From a checkpoint of a small transformer trained on Wikipedia: MLP 896 tanh GELU, tied embeddings.
MLP neurons of a small language model. Each row is named by its layer, matrix (up: input weights) and neuron, and shows model dimensions 48-143. Each number is 200 + 30 x the weight over its row's rms, rounded and kept within 0 to 999.
After each neuron's rows, "fires on" lists the tokens most often at its 100 highest values on Wikipedia text that the model never trained on. A number after a token or word is its count.

L6.up7,214,194,204,175,196,220,205,193,209,237,145,194,204,258,212,235,243,211,196,229,215,174,179,157,167,171,157,142,172,216,209,200,182,209,241,188,219,217,157,172,207,107,169,240,173,224,167,170,199,201,160,160,183,229,218,207,213,214,210,172,185,234,220,209,229,239,230,231,228,200,182,197,222,145,216,215,174,165,156,166,173,194,114,186,198,188,158,230,251,177,190,156,210,262,226,158
fires on: "." 63, " |" 17, ")." 12, "\"" 8

L8.up4,181,187,177,235,234,222,233,193,191,222,231,231,180,192,175,172,247,213,196,191,212,200,176,200,168,235,202,158,204,191,263,224,186,190,203,189,154,140,137,199,194,156,222,211,230,189,189,169,163,234,201,173,175,268,166,208,253,224,178,222,165,110,171,170,230,162,190,213,240,232,175,191,198,166,152,174,128,189,234,200,173,235,156,197,230,183,207,220,207,248,214,181,178,216,204,176
fires on: ")" 29, " United" 9, "n" 8, "il" 6, " part" 5, "an" 5

L6.up208,214,223,216,204,196,194,166,183,236,204,208,258,166,227,193,204,177,218,179,223,252,257,165,175,170,209,156,150,176,199,218,179,196,215,238,187,208,235,244,240,229,237,191,179,214,213,243,192,183,183,222,164,145,151,179,217,204,167,239,216,206,239,230,249,205,189,202,165,226,227,246,180,170,172,148,180,176,140,223,181,166,203,201,184,230,204,235,250,223,190,143,192,174,256,207,234
fires on: "o" 33, "ed" 17, " more" 7, "s" 6, "les" 6, "ated" 5

L6.up139,185,178,226,216,241,142,202,233,215,234,157,160,238,272,194,246,176,164,192,198,241,191,166,172,224,178,234,187,130,188,193,147,247,198,174,196,237,194,161,141,214,217,184,173,177,192,207,221,156,163,216,171,214,182,241,197,218,269,206,211,207,167,199,211,230,171,159,180,204,220,182,263,199,217,243,141,146,194,158,188,152,188,196,219,243,198,193,245,202,229,208,174,201,238,221,161
fires on: " was" 40, "===" 13, " is" 13, " be" 7, " were" 6, " Be" 5

L8.up812,176,183,201,224,164,156,214,250,229,243,214,187,192,209,165,195,224,233,211,196,256,197,201,266,189,169,161,191,163,188,177,280,178,212,222,191,197,171,197,156,205,194,196,227,190,219,206,192,177,196,216,195,168,210,237,188,242,203,196,212,285,207,193,194,268,281,199,230,143,219,190,223,172,169,166,174,183,169,231,215,207,241,151,257,210,223,223,228,164,225,204,256,129,226,216,221
fires on: "d" 15, "in" 15, "i" 11, "ch" 8, "er" 7

L4.up271,200,201,207,221,237,166,175,192,171,249,187,224,185,208,168,181,154,203,158,229,213,232,197,245,241,211,183,178,148,186,194,145,150,168,191,205,209,233,190,178,194,182,185,189,188,184,185,197,179,165,256,215,222,176,199,156,211,167,258,236,230,237,222,213,204,229,132,151,182,252,122,175,176,205,234,177,157,180,199,196,212,148,154,205,212,220,221,198,216,164,238,181,269,210,194,180
fires on: " " 27, "g" 11, "min" 10, " also" 7, "k" 6

L8.up739,223,222,185,161,135,142,133,207,198,181,196,241,215,262,166,189,180,184,214,154,214,160,208,214,175,212,180,161,172,247,235,209,185,202,165,247,134,170,194,226,235,203,190,172,203,203,229,207,226,186,219,225,233,145,199,159,236,228,200,162,225,217,228,238,211,226,248,157,199,223,200,238,306,157,231,213,200,237,188,202,169,206,193,233,159,204,210,168,196,190,190,213,168,243,241,228
fires on: "od" 19, "ly" 15, "o" 10, "re" 8, " (" 7

L11.up233,185,166,177,210,256,250,248,199,226,212,206,201,186,249,209,204,235,198,254,202,175,212,241,188,173,236,142,257,195,200,236,223,213,246,155,164,199,224,159,237,193,162,148,144,207,153,188,178,200,239,166,202,168,193,225,192,252,249,196,149,240,198,244,170,231,202,190,150,166,202,167,155,203,238,166,212,175,217,195,216,198,225,227,220,208,230,165,228,209,229,166,211,207,215,206,194
fires on: "ra" 18, "c" 12, "rom" 8, "\n" 8, "'" 7, "ig" 5

L4.up185,242,265,155,192,212,158,182,232,251,217,180,201,229,235,231,190,161,163,204,197,211,253,217,194,183,193,234,198,204,222,147,156,265,218,210,151,189,174,152,233,214,169,164,197,153,208,165,180,172,191,203,213,266,204,184,207,163,198,248,178,193,195,169,179,212,174,193,196,173,252,236,166,241,181,220,259,217,217,245,214,223,236,205,210,217,162,164,220,242,240,232,191,149,241,211,214
fires on: "l" 36, "ad" 11, "st" 8, "s" 7, "ten" 6, "ll" 5

L6.up162,235,240,198,188,222,177,205,166,217,189,201,208,210,172,248,162,196,186,169,165,230,165,205,194,273,209,225,211,207,224,203,252,203,166,207,137,193,182,200,213,202,229,211,206,215,160,178,200,170,241,215,188,243,180,229,192,230,158,263,188,156,144,185,215,246,216,206,224,216,207,201,145,229,186,205,193,201,160,194,199,200,169,176,184,205,200,173,205,262,201,164,229,153,175,247,192
fires on: "t" 16, "val" 14, "el" 11, "g" 9, "il" 6, "n" 5

L4.up270,210,172,182,173,229,150,169,207,195,180,221,175,209,195,211,246,241,231,183,183,214,206,273,183,220,197,260,182,266,186,236,151,190,189,190,277,181,170,157,181,179,162,163,252,190,236,200,219,156,205,220,182,137,219,172,192,182,263,209,197,184,205,189,172,165,192,158,146,233,231,198,166,211,203,224,224,234,232,176,215,185,203,173,198,198,220,210,163,244,225,199,175,159,175,228,224
fires on: " " 20, "e" 14, "s" 11, "in" 9, "la" 7

L5.up254,197,212,200,220,180,178,228,159,183,241,192,228,181,153,181,148,214,204,179,158,216,221,176,216,185,159,235,269,209,205,161,185,161,249,228,211,231,226,146,201,153,213,187,187,164,193,223,211,179,212,205,190,160,228,171,163,183,214,262,156,158,220,195,169,231,247,225,161,198,226,215,172,180,124,181,279,199,213,150,245,197,241,235,243,175,179,183,203,197,200,197,194,227,203,237,215
fires on: "la" 21, "c" 18, "l" 12, "s" 9, "u" 8, "x" 6

L5.up869,229,200,184,161,191,188,260,194,167,192,169,205,216,190,186,235,212,176,194,164,241,145,218,208,247,247,198,156,197,159,199,218,163,193,191,210,198,173,165,184,208,148,166,201,196,219,202,226,209,199,147,196,235,231,226,220,221,225,156,159,209,196,221,225,199,241,218,199,216,183,195,194,240,157,196,169,233,235,164,151,209,159,164,234,141,195,169,177,163,209,223,172,161,275,183,248
fires on: " |" 25, "." 8, ";" 7, "it" 7, "le" 6, "L" 5

L9.up183,155,204,182,262,203,187,185,178,139,174,245,191,232,197,274,196,181,181,151,237,225,190,147,194,225,152,175,206,215,220,197,222,195,193,208,222,163,173,158,155,275,203,158,189,219,160,230,152,183,194,181,244,205,217,204,174,153,229,195,221,167,210,122,220,225,215,169,242,214,189,193,213,212,216,196,223,254,178,203,215,177,227,239,219,167,200,160,173,259,138,189,236,212,186,246,194
fires on: "-" 30, "ch" 16, "lu" 8, "che" 5, "ing" 5, "b" 4

L8.up719,192,247,243,160,222,141,192,203,175,235,211,160,220,214,253,156,199,215,207,206,181,249,204,203,262,199,246,160,188,196,190,128,242,222,170,149,202,130,191,242,220,165,226,184,238,181,189,251,218,222,178,183,174,184,119,156,238,251,198,188,192,192,226,230,169,239,219,236,168,188,178,206,215,170,193,196,217,214,217,198,193,280,122,207,206,193,192,212,193,217,167,246,218,186,183,209
fires on: "s" 30, "ci" 26, "n" 13, "r" 10, "i" 5, "ti" 4

L9.up744,145,185,221,190,225,204,213,172,258,154,202,187,276,215,238,198,157,229,175,139,182,226,212,222,218,152,200,154,212,197,172,228,192,216,185,231,175,173,207,214,239,216,184,140,226,239,201,239,206,185,175,235,252,145,231,192,208,240,233,201,183,201,175,215,175,171,205,234,218,177,172,186,181,122,162,200,188,177,170,237,193,193,249,173,160,181,196,244,214,236,207,187,201,212,238,152
fires on: "t" 20, "ut" 20, "ve" 11, "ot" 8, "et" 6, "st" 6

L4.up502,213,262,260,211,199,179,218,232,257,165,211,211,203,212,190,159,183,226,201,220,183,194,222,214,246,169,213,192,176,230,197,174,255,211,214,157,170,237,147,233,212,178,216,152,204,209,173,186,199,205,151,189,194,280,148,139,205,210,191,194,157,235,204,191,225,231,242,231,194,198,181,151,205,198,202,207,234,187,234,215,197,235,192,169,199,191,161,221,238,230,175,199,231,235,236,238
fires on: "t" 20, "i" 15, "d" 11, "s" 11, "il" 4

L6.up586,179,155,236,181,199,164,256,216,223,279,176,233,243,224,238,173,174,194,153,180,177,198,177,130,203,200,206,193,155,230,210,227,243,208,162,195,173,199,152,232,164,233,224,161,228,236,220,183,246,160,158,171,200,138,210,172,235,197,249,204,196,171,221,215,220,251,183,277,202,187,201,196,196,183,162,184,198,208,209,138,211,244,201,259,218,211,210,211,239,214,176,194,201,261,190,179
fires on: "ad" 27, "s" 16, "t" 15, "te" 13, "k" 9, "re" 8

L5.up15,193,170,161,199,154,219,189,205,182,198,176,248,201,217,182,211,194,225,223,217,193,221,215,178,236,231,225,153,219,116,227,142,169,169,230,238,157,208,186,215,211,200,145,234,248,139,173,218,197,214,233,148,189,191,232,158,238,246,173,166,192,170,224,201,202,170,188,148,238,204,232,170,189,174,210,186,144,239,208,191,203,238,200,227,150,225,211,208,174,237,158,187,202,205,210,263
fires on: "s" 48, "out" 6, ")" 5, "y" 5, " season" 4, "in" 4

L8.up227,207,181,159,231,198,184,195,199,190,257,169,170,244,195,145,201,203,200,199,127,253,191,139,216,233,177,200,153,179,261,203,278,172,180,170,167,252,175,175,174,202,221,215,222,247,246,227,195,172,191,204,233,172,168,137,193,217,197,174,124,235,204,158,198,190,191,211,208,154,220,233,187,211,194,151,180,245,242,223,204,195,223,234,148,203,182,186,193,207,186,189,242,206,236,284,218
fires on: "re" 27, " time" 11, "que" 10, "ve" 8, "va" 7, "one" 5

L9.up854,173,187,171,254,217,186,243,213,225,161,187,178,177,255,247,221,192,228,212,218,274,209,148,194,220,233,205,193,219,215,207,232,195,178,166,169,167,188,202,114,230,208,169,213,243,166,218,225,232,195,223,198,149,254,172,186,239,231,253,177,221,174,178,225,187,187,152,265,206,227,189,168,226,187,204,139,157,235,241,212,209,230,153,212,225,210,165,200,233,218,159,192,161,178,214,165
fires on: "ten" 15, "il" 11, "fe" 10, " for" 7, "an" 6, " a" 6

L9.up244,232,247,211,196,135,187,205,255,230,201,218,167,219,186,196,206,186,186,190,239,219,183,242,196,170,176,193,231,205,183,243,198,239,221,213,169,204,190,196,224,210,120,152,191,216,191,211,230,166,230,235,177,207,211,222,203,197,170,259,167,172,193,197,160,252,220,192,169,204,210,140,123,216,156,225,230,210,220,215,212,205,199,200,233,273,194,234,241,203,202,196,197,189,178,238,159
fires on: "s" 23, "n" 17, " |" 13, "p" 9, " " 8, "c" 6

L11.up863,131,228,149,217,163,182,170,186,215,206,189,227,216,237,174,183,185,173,196,165,236,174,208,201,254,152,203,140,222,180,195,238,130,259,202,228,217,142,186,184,243,223,219,216,232,178,182,196,226,177,213,199,223,154,173,200,211,189,170,196,167,218,205,136,204,222,181,172,226,176,172,199,244,178,202,231,179,176,272,179,200,262,163,289,168,223,206,183,212,231,159,159,199,216,258,217
fires on: " |" 43, " of" 16, ");" 10, " to" 6, "," 6, " and" 5

L8.up118,242,179,212,227,214,199,237,202,185,185,147,253,169,160,196,172,199,209,197,157,237,218,221,198,120,198,204,220,209,197,180,232,207,220,216,220,205,179,199,280,232,194,180,184,210,197,233,224,149,245,166,196,173,200,240,141,239,220,229,174,210,169,181,166,250,239,267,245,155,227,240,145,234,191,151,202,225,171,192,198,252,252,233,175,170,229,161,202,218,201,183,214,190,184,200,274
fires on: "oc" 15, "c" 15, "ac" 11, "u" 7, "ot" 7, ":" 7

L5.up698,171,171,195,148,166,200,203,197,224,153,210,212,216,157,206,209,191,188,223,214,227,141,233,168,261,242,213,240,189,228,165,201,224,198,188,214,237,253,214,176,214,208,210,240,236,221,222,219,211,208,240,206,263,208,235,277,214,243,168,143,229,208,202,199,222,241,235,201,135,195,232,198,161,234,216,219,171,250,213,206,187,221,221,186,203,235,189,137,178,185,206,180,150,229,231,244
fires on: "o" 15, " the" 12, "us" 11, "a" 9, "+" 9, "ian" 6

L8.up421,169,245,160,220,235,254,212,185,242,278,193,154,228,240,209,214,235,228,213,197,215,242,133,209,202,165,204,197,186,228,171,210,205,221,182,242,195,175,159,150,244,158,173,234,229,234,239,170,165,194,196,200,165,209,218,206,198,207,211,228,200,209,175,222,221,192,227,219,160,221,194,204,245,177,191,188,161,192,216,177,223,263,212,213,236,127,211,197,179,210,181,195,213,195,191,226
fires on: " p" 26, " 19" 16, " Re" 13, " Ma" 8, "ch" 7

L11.up660,198,204,143,230,188,199,148,191,242,243,212,209,240,171,184,208,185,264,195,220,214,233,168,183,258,229,169,193,199,171,177,187,178,198,219,247,225,180,185,155,156,172,167,210,222,200,167,215,205,197,194,240,239,210,156,174,206,215,150,222,155,154,253,159,256,229,215,211,160,193,197,174,229,214,244,196,166,188,237,219,212,235,244,229,193,197,196,237,197,236,209,188,140,167,199,189
fires on: "s" 22, "n" 15, "les" 8, "vo" 7, " As" 5, "z" 5

L11.up475,217,172,176,242,147,179,175,248,199,200,213,198,251,147,232,210,224,215,214,203,221,238,218,240,218,187,210,198,223,221,183,186,141,204,247,252,197,168,149,215,244,194,191,189,212,226,222,180,167,153,212,218,228,257,155,193,232,166,221,200,217,213,164,174,165,214,193,186,193,153,189,231,200,208,226,227,158,159,192,182,156,193,147,182,244,250,164,196,200,213,221,157,189,196,182,221
fires on: "\n" 22, "-" 16, " \"" 14, "s" 8, "und" 5, "ment" 4

L4.up887,210,201,153,194,178,273,226,243,196,200,204,255,209,233,250,220,158,207,189,223,195,139,124,155,167,201,198,147,165,162,209,160,254,155,222,207,152,150,178,125,220,199,206,187,200,188,227,262,170,172,218,165,276,158,208,171,233,231,255,169,200,251,242,213,215,187,146,176,168,230,190,225,199,203,260,205,167,219,175,205,211,218,180,171,242,169,212,239,204,204,237,198,189,270,186,156
fires on: "," 75, " is" 8, " opera" 5

L6.up332,200,182,123,232,201,205,179,235,194,219,210,238,222,178,201,184,173,205,188,167,196,182,216,159,228,196,221,221,164,200,187,130,225,225,195,262,200,152,175,225,242,163,188,236,252,118,170,190,207,217,187,184,223,194,179,219,200,221,230,190,215,188,235,169,191,210,186,248,216,224,197,187,195,225,240,209,219,228,206,238,181,169,163,172,198,243,182,203,189,227,157,216,164,169,219,158
fires on: "s" 52, "ing" 14, "ton" 8, " College" 6

L4.up410,175,270,221,280,231,198,204,193,249,220,241,147,210,186,235,227,222,201,218,180,200,210,212,246,236,170,186,213,202,208,215,190,255,160,184,208,244,221,130,212,205,215,220,134,242,240,235,188,201,248,190,160,203,226,244,217,175,219,187,194,192,188,212,206,174,216,114,206,259,252,231,168,137,151,165,245,171,168,216,190,213,211,181,236,226,147,179,151,171,229,217,236,199,204,203,239
fires on: "in" 18, " High" 10, "ine" 8, "ak" 6, "lo" 5, "all" 5

L9.up835,136,254,253,200,178,185,197,246,220,176,187,151,205,213,182,165,223,185,195,196,178,256,214,221,240,242,123,204,229,159,247,144,214,185,223,178,219,202,185,236,174,232,209,190,263,207,193,175,242,221,209,172,186,236,186,164,216,202,179,136,162,216,194,191,221,199,236,239,220,147,193,181,254,205,155,181,199,228,147,151,179,191,250,210,190,190,183,208,179,202,200,215,159,217,257,182
fires on: "lo" 26, "la" 15, "ru" 11, "ol" 6, "or" 6, "r" 5

L2.up811,178,203,199,165,150,152,202,197,199,215,190,201,206,174,166,162,177,242,234,232,202,188,196,258,247,125,222,197,150,225,196,175,171,212,252,195,233,255,192,174,173,226,174,213,203,183,188,225,266,182,181,233,255,196,241,234,184,186,245,188,187,232,239,159,230,211,228,239,222,195,176,145,213,186,194,212,199,140,211,200,222,274,226,201,200,247,160,230,214,227,165,240,187,232,245,168
fires on: "ho" 30, "t" 29, "ome" 5, "tan" 4, "der" 4, "01" 4

L5.up91,201,193,205,153,205,203,193,159,191,158,183,162,252,183,225,169,193,240,181,175,203,254,232,196,243,196,197,171,230,244,222,176,196,149,249,208,219,250,232,203,231,224,227,198,180,227,233,157,170,187,192,231,198,173,214,224,189,269,236,207,229,158,176,212,233,207,210,226,219,195,200,193,157,129,189,200,182,197,230,205,236,213,195,258,213,265,184,208,229,217,213,213,192,156,229,196
fires on: "lo" 15, "et" 9, "ight" 8, "p" 7, "n" 6, "st" 6

L9.up698,174,221,129,177,205,171,180,181,202,186,206,203,172,197,254,241,174,238,170,180,233,241,191,158,177,220,197,232,153,176,210,180,168,250,208,190,232,183,205,193,138,147,181,201,198,140,212,161,197,222,220,226,209,164,186,213,221,259,198,242,191,116,179,182,180,221,185,246,236,234,212,158,195,230,233,202,226,166,237,258,206,237,179,181,227,251,206,197,239,235,175,207,166,204,191,139
fires on: "p" 21, "s" 15, "l" 13, " B" 13, "os" 7, "n" 4

L4.up684,154,181,223,192,211,187,227,189,199,171,199,146,204,231,222,212,244,181,211,206,207,219,166,191,171,181,242,183,169,200,193,169,239,204,229,197,172,199,130,194,224,152,164,155,213,205,211,231,152,187,198,169,212,164,177,155,252,233,177,136,176,201,190,240,251,193,150,168,171,201,223,247,222,220,264,221,239,239,230,204,162,197,159,234,177,168,220,196,221,162,227,236,221,241,243,201
fires on: ":" 35, " was" 18, ";" 16, "," 8, " a" 6, " is" 5

L4.up454,195,254,227,212,233,125,188,213,227,190,181,213,190,165,237,140,192,180,196,182,198,199,181,197,199,201,187,235,227,196,153,189,200,223,190,189,183,217,157,171,175,208,222,231,171,183,211,199,162,212,196,205,274,204,246,174,213,230,238,148,145,226,168,156,212,249,186,209,195,163,185,207,266,157,175,241,225,206,232,181,230,170,206,232,261,127,177,214,195,198,199,211,228,217,217,210
fires on: " Con" 38, "or" 13, "st" 11, " Ju" 7, "ist" 7, "s" 6

L4.up183,225,224,186,251,223,189,180,215,253,210,214,168,207,224,155,175,222,182,185,203,229,200,245,226,227,180,271,191,260,198,227,177,178,237,200,202,142,244,198,245,156,187,169,170,162,203,169,211,217,165,178,212,223,237,133,156,258,209,210,213,182,226,145,187,159,219,231,178,207,268,218,162,241,205,167,171,214,173,208,190,155,231,161,190,173,241,155,192,245,189,183,217,174,204,246,244
fires on: "n" 14, "ed" 13, "m" 12, "d" 11, "t" 11, "in" 8

L6.up707,168,160,211,217,232,167,218,242,175,205,199,243,278,199,263,164,212,177,238,203,194,182,191,190,212,205,170,215,167,190,232,164,211,173,247,210,208,209,157,124,181,206,167,153,207,227,161,198,199,180,131,150,240,198,214,181,149,191,235,212,173,184,192,232,188,185,191,168,278,189,177,211,229,205,203,256,194,169,191,191,216,200,157,191,205,266,197,235,170,164,211,214,172,178,156,181
fires on: " w" 20, "ck" 15, "d" 11, "-" 7, "H" 6, "n" 5

L4.up695,184,214,199,243,180,216,179,160,293,233,226,200,200,221,208,197,176,168,179,206,238,234,214,189,233,199,208,183,207,234,209,186,149,251,183,172,206,139,222,192,258,209,188,254,187,220,212,195,212,194,262,165,209,178,193,207,211,159,255,190,232,239,169,200,130,221,200,208,164,185,194,220,241,184,166,169,155,171,267,196,221,232,227,168,195,184,210,224,209,180,243,178,177,260,216,178
fires on: "s" 40, "t" 32, "ed" 6, "ot" 4

L11.up602,199,241,166,188,219,190,214,219,215,212,215,181,226,212,191,166,257,231,160,211,182,209,207,232,156,177,149,168,155,219,213,182,205,174,221,180,128,171,182,187,212,206,205,178,219,204,195,227,173,242,265,231,207,197,155,210,258,171,166,192,189,207,200,160,229,243,172,232,269,249,169,226,152,203,177,220,187,220,256,179,249,223,211,196,135,227,153,196,166,222,197,188,166,162,232,180
fires on: "con" 19, "le" 9, "b" 7, "–3" 5, " con" 5, "ill" 5

L5.up466,212,253,234,224,201,192,198,240,212,174,215,239,271,219,195,174,215,189,196,224,199,227,212,189,245,167,211,189,176,257,204,199,155,227,241,152,167,209,175,245,170,244,219,219,214,135,143,164,182,209,188,167,226,237,222,202,191,174,182,202,240,258,202,190,277,194,186,203,201,223,168,146,201,221,182,193,235,180,250,165,153,238,199,187,199,223,149,226,207,237,222,199,220,215,206,207
fires on: "s" 37, "r" 17, "ad" 14, "er" 13, "ct" 5

L8.up850,216,188,167,165,162,150,204,168,238,209,219,217,196,226,232,194,152,170,211,176,247,255,171,114,183,195,220,160,172,185,245,244,192,205,286,216,223,159,201,184,251,163,186,219,169,231,239,210,180,203,215,228,261,172,171,190,223,279,238,173,179,237,205,234,210,198,181,140,159,240,185,235,150,193,198,184,171,177,206,218,183,164,165,198,197,184,231,252,235,203,249,224,238,240,215,222
fires on: " to" 36, " and" 21, "," 12, "d" 11, ";" 4, "ed" 4

L6.up116,190,264,184,205,219,132,130,198,230,166,218,171,220,216,198,184,202,226,231,165,199,199,224,191,231,226,176,148,191,201,129,174,206,182,179,197,210,126,144,206,207,152,184,166,173,211,163,214,206,175,204,195,227,178,118,189,217,211,160,197,192,218,206,198,181,200,194,210,186,268,167,189,177,208,183,264,201,215,179,163,201,158,218,223,225,169,195,227,192,205,209,217,183,271,181,254
fires on: "f" 24, "l" 15, "st" 12, "th" 12, "e" 6, "s" 5

L6.up413,184,199,214,251,247,108,228,191,203,180,217,196,231,186,198,174,192,189,154,236,226,195,179,161,210,140,171,237,183,242,153,164,235,251,246,210,236,187,181,196,207,197,214,212,184,148,195,200,130,194,194,169,200,251,173,161,268,236,235,155,210,190,166,163,271,217,199,199,232,197,188,254,230,181,182,243,167,217,189,167,232,242,249,210,179,183,177,159,206,205,152,166,177,180,206,148
fires on: "s" 59, "c" 10, "r" 8, "ar" 5

L11.up414,199,148,213,241,216,203,168,228,167,259,197,201,203,279,184,189,216,202,156,247,173,176,190,221,204,196,179,240,201,130,212,215,199,212,255,173,211,249,145,171,221,222,133,170,263,244,202,186,187,192,207,121,249,188,176,205,225,197,244,205,195,186,232,231,159,238,128,192,228,218,173,246,195,178,202,231,143,208,239,165,183,159,185,249,199,202,177,171,209,157,173,181,233,228,228,193
fires on: "'" 26, "-" 22, "min" 8, "n" 7, "k" 4

L2.up830,183,212,234,197,197,221,147,158,213,144,224,165,175,251,219,181,247,204,213,172,172,203,209,175,256,195,228,220,179,251,234,191,204,202,223,186,185,207,235,188,186,162,203,227,182,217,202,204,229,172,178,226,233,206,165,225,166,233,255,185,193,225,228,172,167,184,218,223,225,233,144,161,220,180,208,252,155,216,231,161,203,234,189,210,212,245,154,209,194,186,204,171,139,255,233,156
fires on: " The" 78, "ho" 9, "ver" 6

L8.up804,196,216,157,189,195,203,193,215,226,217,224,238,141,192,160,164,197,144,242,235,222,229,153,151,237,195,177,239,199,189,196,244,164,169,138,141,267,185,166,180,245,163,171,164,190,226,261,164,233,195,178,144,174,181,221,232,272,260,221,139,174,227,229,165,227,229,156,190,168,179,199,235,190,222,162,212,150,188,181,197,197,193,161,174,188,194,181,176,231,156,173,210,222,198,246,230
fires on: " p" 28, "ra" 16, "c" 15, "u" 14, "-" 13, "°" 4

L8.up24,148,200,262,234,162,148,206,169,265,234,222,172,238,242,199,164,168,181,195,232,211,190,195,252,267,225,188,220,212,215,176,178,205,178,225,186,147,208,154,268,202,164,227,185,145,200,176,177,179,190,211,233,182,255,182,212,201,203,227,191,189,171,212,181,217,245,167,255,222,196,156,194,189,219,214,262,230,148,182,224,224,226,185,198,225,207,132,206,200,220,203,229,226,225,210,225
fires on: "l" 26, "s" 17, "d" 16, "k" 10, "in" 10

L8.up646,149,193,158,202,241,213,246,168,172,262,187,194,176,238,203,201,237,174,201,208,195,216,238,215,273,150,241,212,164,203,216,137,260,180,206,246,170,231,180,187,225,154,160,217,161,240,216,213,231,166,212,180,192,182,199,244,157,191,233,207,226,172,223,173,173,223,100,196,152,164,149,206,200,199,169,239,187,240,214,195,208,195,214,256,211,255,193,144,246,258,172,173,161,193,244,251
fires on: "R" 26, "ro" 9, "la" 9, "ton" 5, "in" 5, "ll" 5

L2.up217,235,203,202,136,196,218,179,205,217,193,217,247,145,180,178,178,157,171,244,181,248,230,249,219,148,208,189,208,144,212,208,179,247,192,125,202,227,189,243,226,169,207,172,166,216,205,245,170,176,194,176,203,213,158,202,199,186,231,198,203,185,231,173,201,148,188,219,174,153,197,245,222,208,145,178,156,185,202,191,171,195,184,190,237,194,160,195,190,154,242,180,262,167,237,218,156
fires on: "ly" 88

L11.up640,158,185,177,194,172,180,236,218,196,179,183,201,192,188,180,251,211,209,173,202,244,217,176,208,257,201,172,181,189,182,203,201,212,218,202,182,147,185,220,172,148,179,202,203,195,180,191,277,225,194,232,211,243,141,151,176,209,211,206,190,211,203,220,147,229,210,170,149,215,185,208,253,213,165,237,201,187,169,184,193,204,220,143,217,184,244,246,194,235,194,185,175,186,232,246,217
fires on: " with" 30, " of" 23, " as" 14, " and" 10, "," 6

L11.up315,182,216,239,197,208,203,204,249,259,198,160,173,210,190,221,191,186,211,218,243,236,198,195,193,184,182,189,200,249,174,226,165,197,131,224,182,205,200,216,144,181,155,141,199,230,194,155,232,206,178,214,200,179,229,241,186,205,216,244,174,156,149,147,166,218,218,237,227,198,186,166,183,226,215,185,202,218,163,229,209,187,237,207,283,215,228,224,170,273,247,156,205,185,172,224,153
fires on: "M" 16, " K" 13, " |" 12, "p" 11, " S" 10, " G" 7

L4.up440,152,229,176,232,204,176,191,169,214,249,176,192,270,187,191,241,127,187,148,214,194,176,174,193,175,226,195,161,245,170,210,171,191,171,218,234,162,184,259,183,268,202,207,215,160,221,218,205,212,201,152,145,201,223,150,228,171,172,181,191,199,201,226,203,184,222,211,180,227,170,204,212,217,221,162,195,150,195,234,198,182,207,162,149,207,157,176,195,186,210,205,165,241,244,190,206
fires on: "-" 36, " =" 17, "ic" 8, "ip" 4, "ec" 4

L5.up792,183,235,178,189,188,181,215,239,250,254,230,145,168,174,208,225,252,171,212,165,236,188,172,184,207,179,255,199,155,249,190,221,228,162,170,201,166,161,214,162,250,141,169,187,208,228,233,201,187,191,201,181,198,217,175,195,197,244,229,183,178,265,174,226,182,188,204,190,168,238,229,218,253,219,236,177,175,198,213,161,245,169,184,265,200,180,189,202,225,159,192,211,218,189,203,176
fires on: " Ma" 48, " re" 17, " after" 5, " p" 4

L8.up751,166,180,192,122,205,175,189,215,198,242,229,157,223,195,181,234,248,222,191,181,241,200,172,121,255,185,179,138,172,272,217,174,229,216,234,187,215,222,155,209,156,219,240,197,185,190,282,200,172,211,172,213,224,191,200,147,218,175,208,151,199,195,216,235,191,181,224,228,186,206,217,164,220,164,144,189,244,192,219,149,218,221,201,220,159,172,215,219,244,226,178,184,212,235,235,213
fires on: "va" 25, "o" 22, "re" 12, "me" 5, "s" 5, "fe" 4

L4.up740,217,198,238,217,219,193,207,216,172,254,201,174,243,208,180,167,236,213,171,164,212,228,224,182,185,176,160,190,253,227,179,232,198,197,242,187,190,160,181,171,237,205,162,236,166,182,208,188,188,194,236,176,172,214,251,142,254,213,197,210,217,225,215,194,172,219,135,225,151,213,185,187,215,199,248,163,179,207,182,174,189,167,170,218,213,244,175,254,232,203,213,187,148,249,203,181
fires on: " re" 41, " due" 8, " return" 7, " close" 5

L6.up199,246,203,162,203,202,181,170,195,181,231,211,231,188,193,182,165,185,224,162,189,252,220,229,155,192,225,194,204,251,210,243,274,218,156,186,153,220,188,178,235,233,184,242,221,187,181,217,221,196,182,261,190,209,213,221,170,232,188,192,170,210,152,207,252,173,153,199,182,215,242,221,202,166,208,181,231,197,136,143,258,185,140,198,211,160,202,217,214,211,231,221,237,207,189,235,225
fires on: " was" 25, " been" 20, " di" 8, "el" 8, "ly" 7, "n" 5

L8.up364,178,158,151,228,220,174,171,214,138,173,207,214,262,257,172,189,184,226,222,224,217,205,198,190,182,183,176,203,195,212,235,162,201,197,185,169,202,207,176,213,171,173,186,141,277,225,161,184,222,242,163,139,199,204,214,141,200,217,213,193,216,216,224,188,233,232,205,194,242,239,172,189,169,226,209,211,161,185,217,189,176,205,208,195,139,254,205,226,182,187,176,179,175,216,158,223
fires on: "n" 22, "s" 18, "d" 16, "ak" 7, "k" 7, "y" 7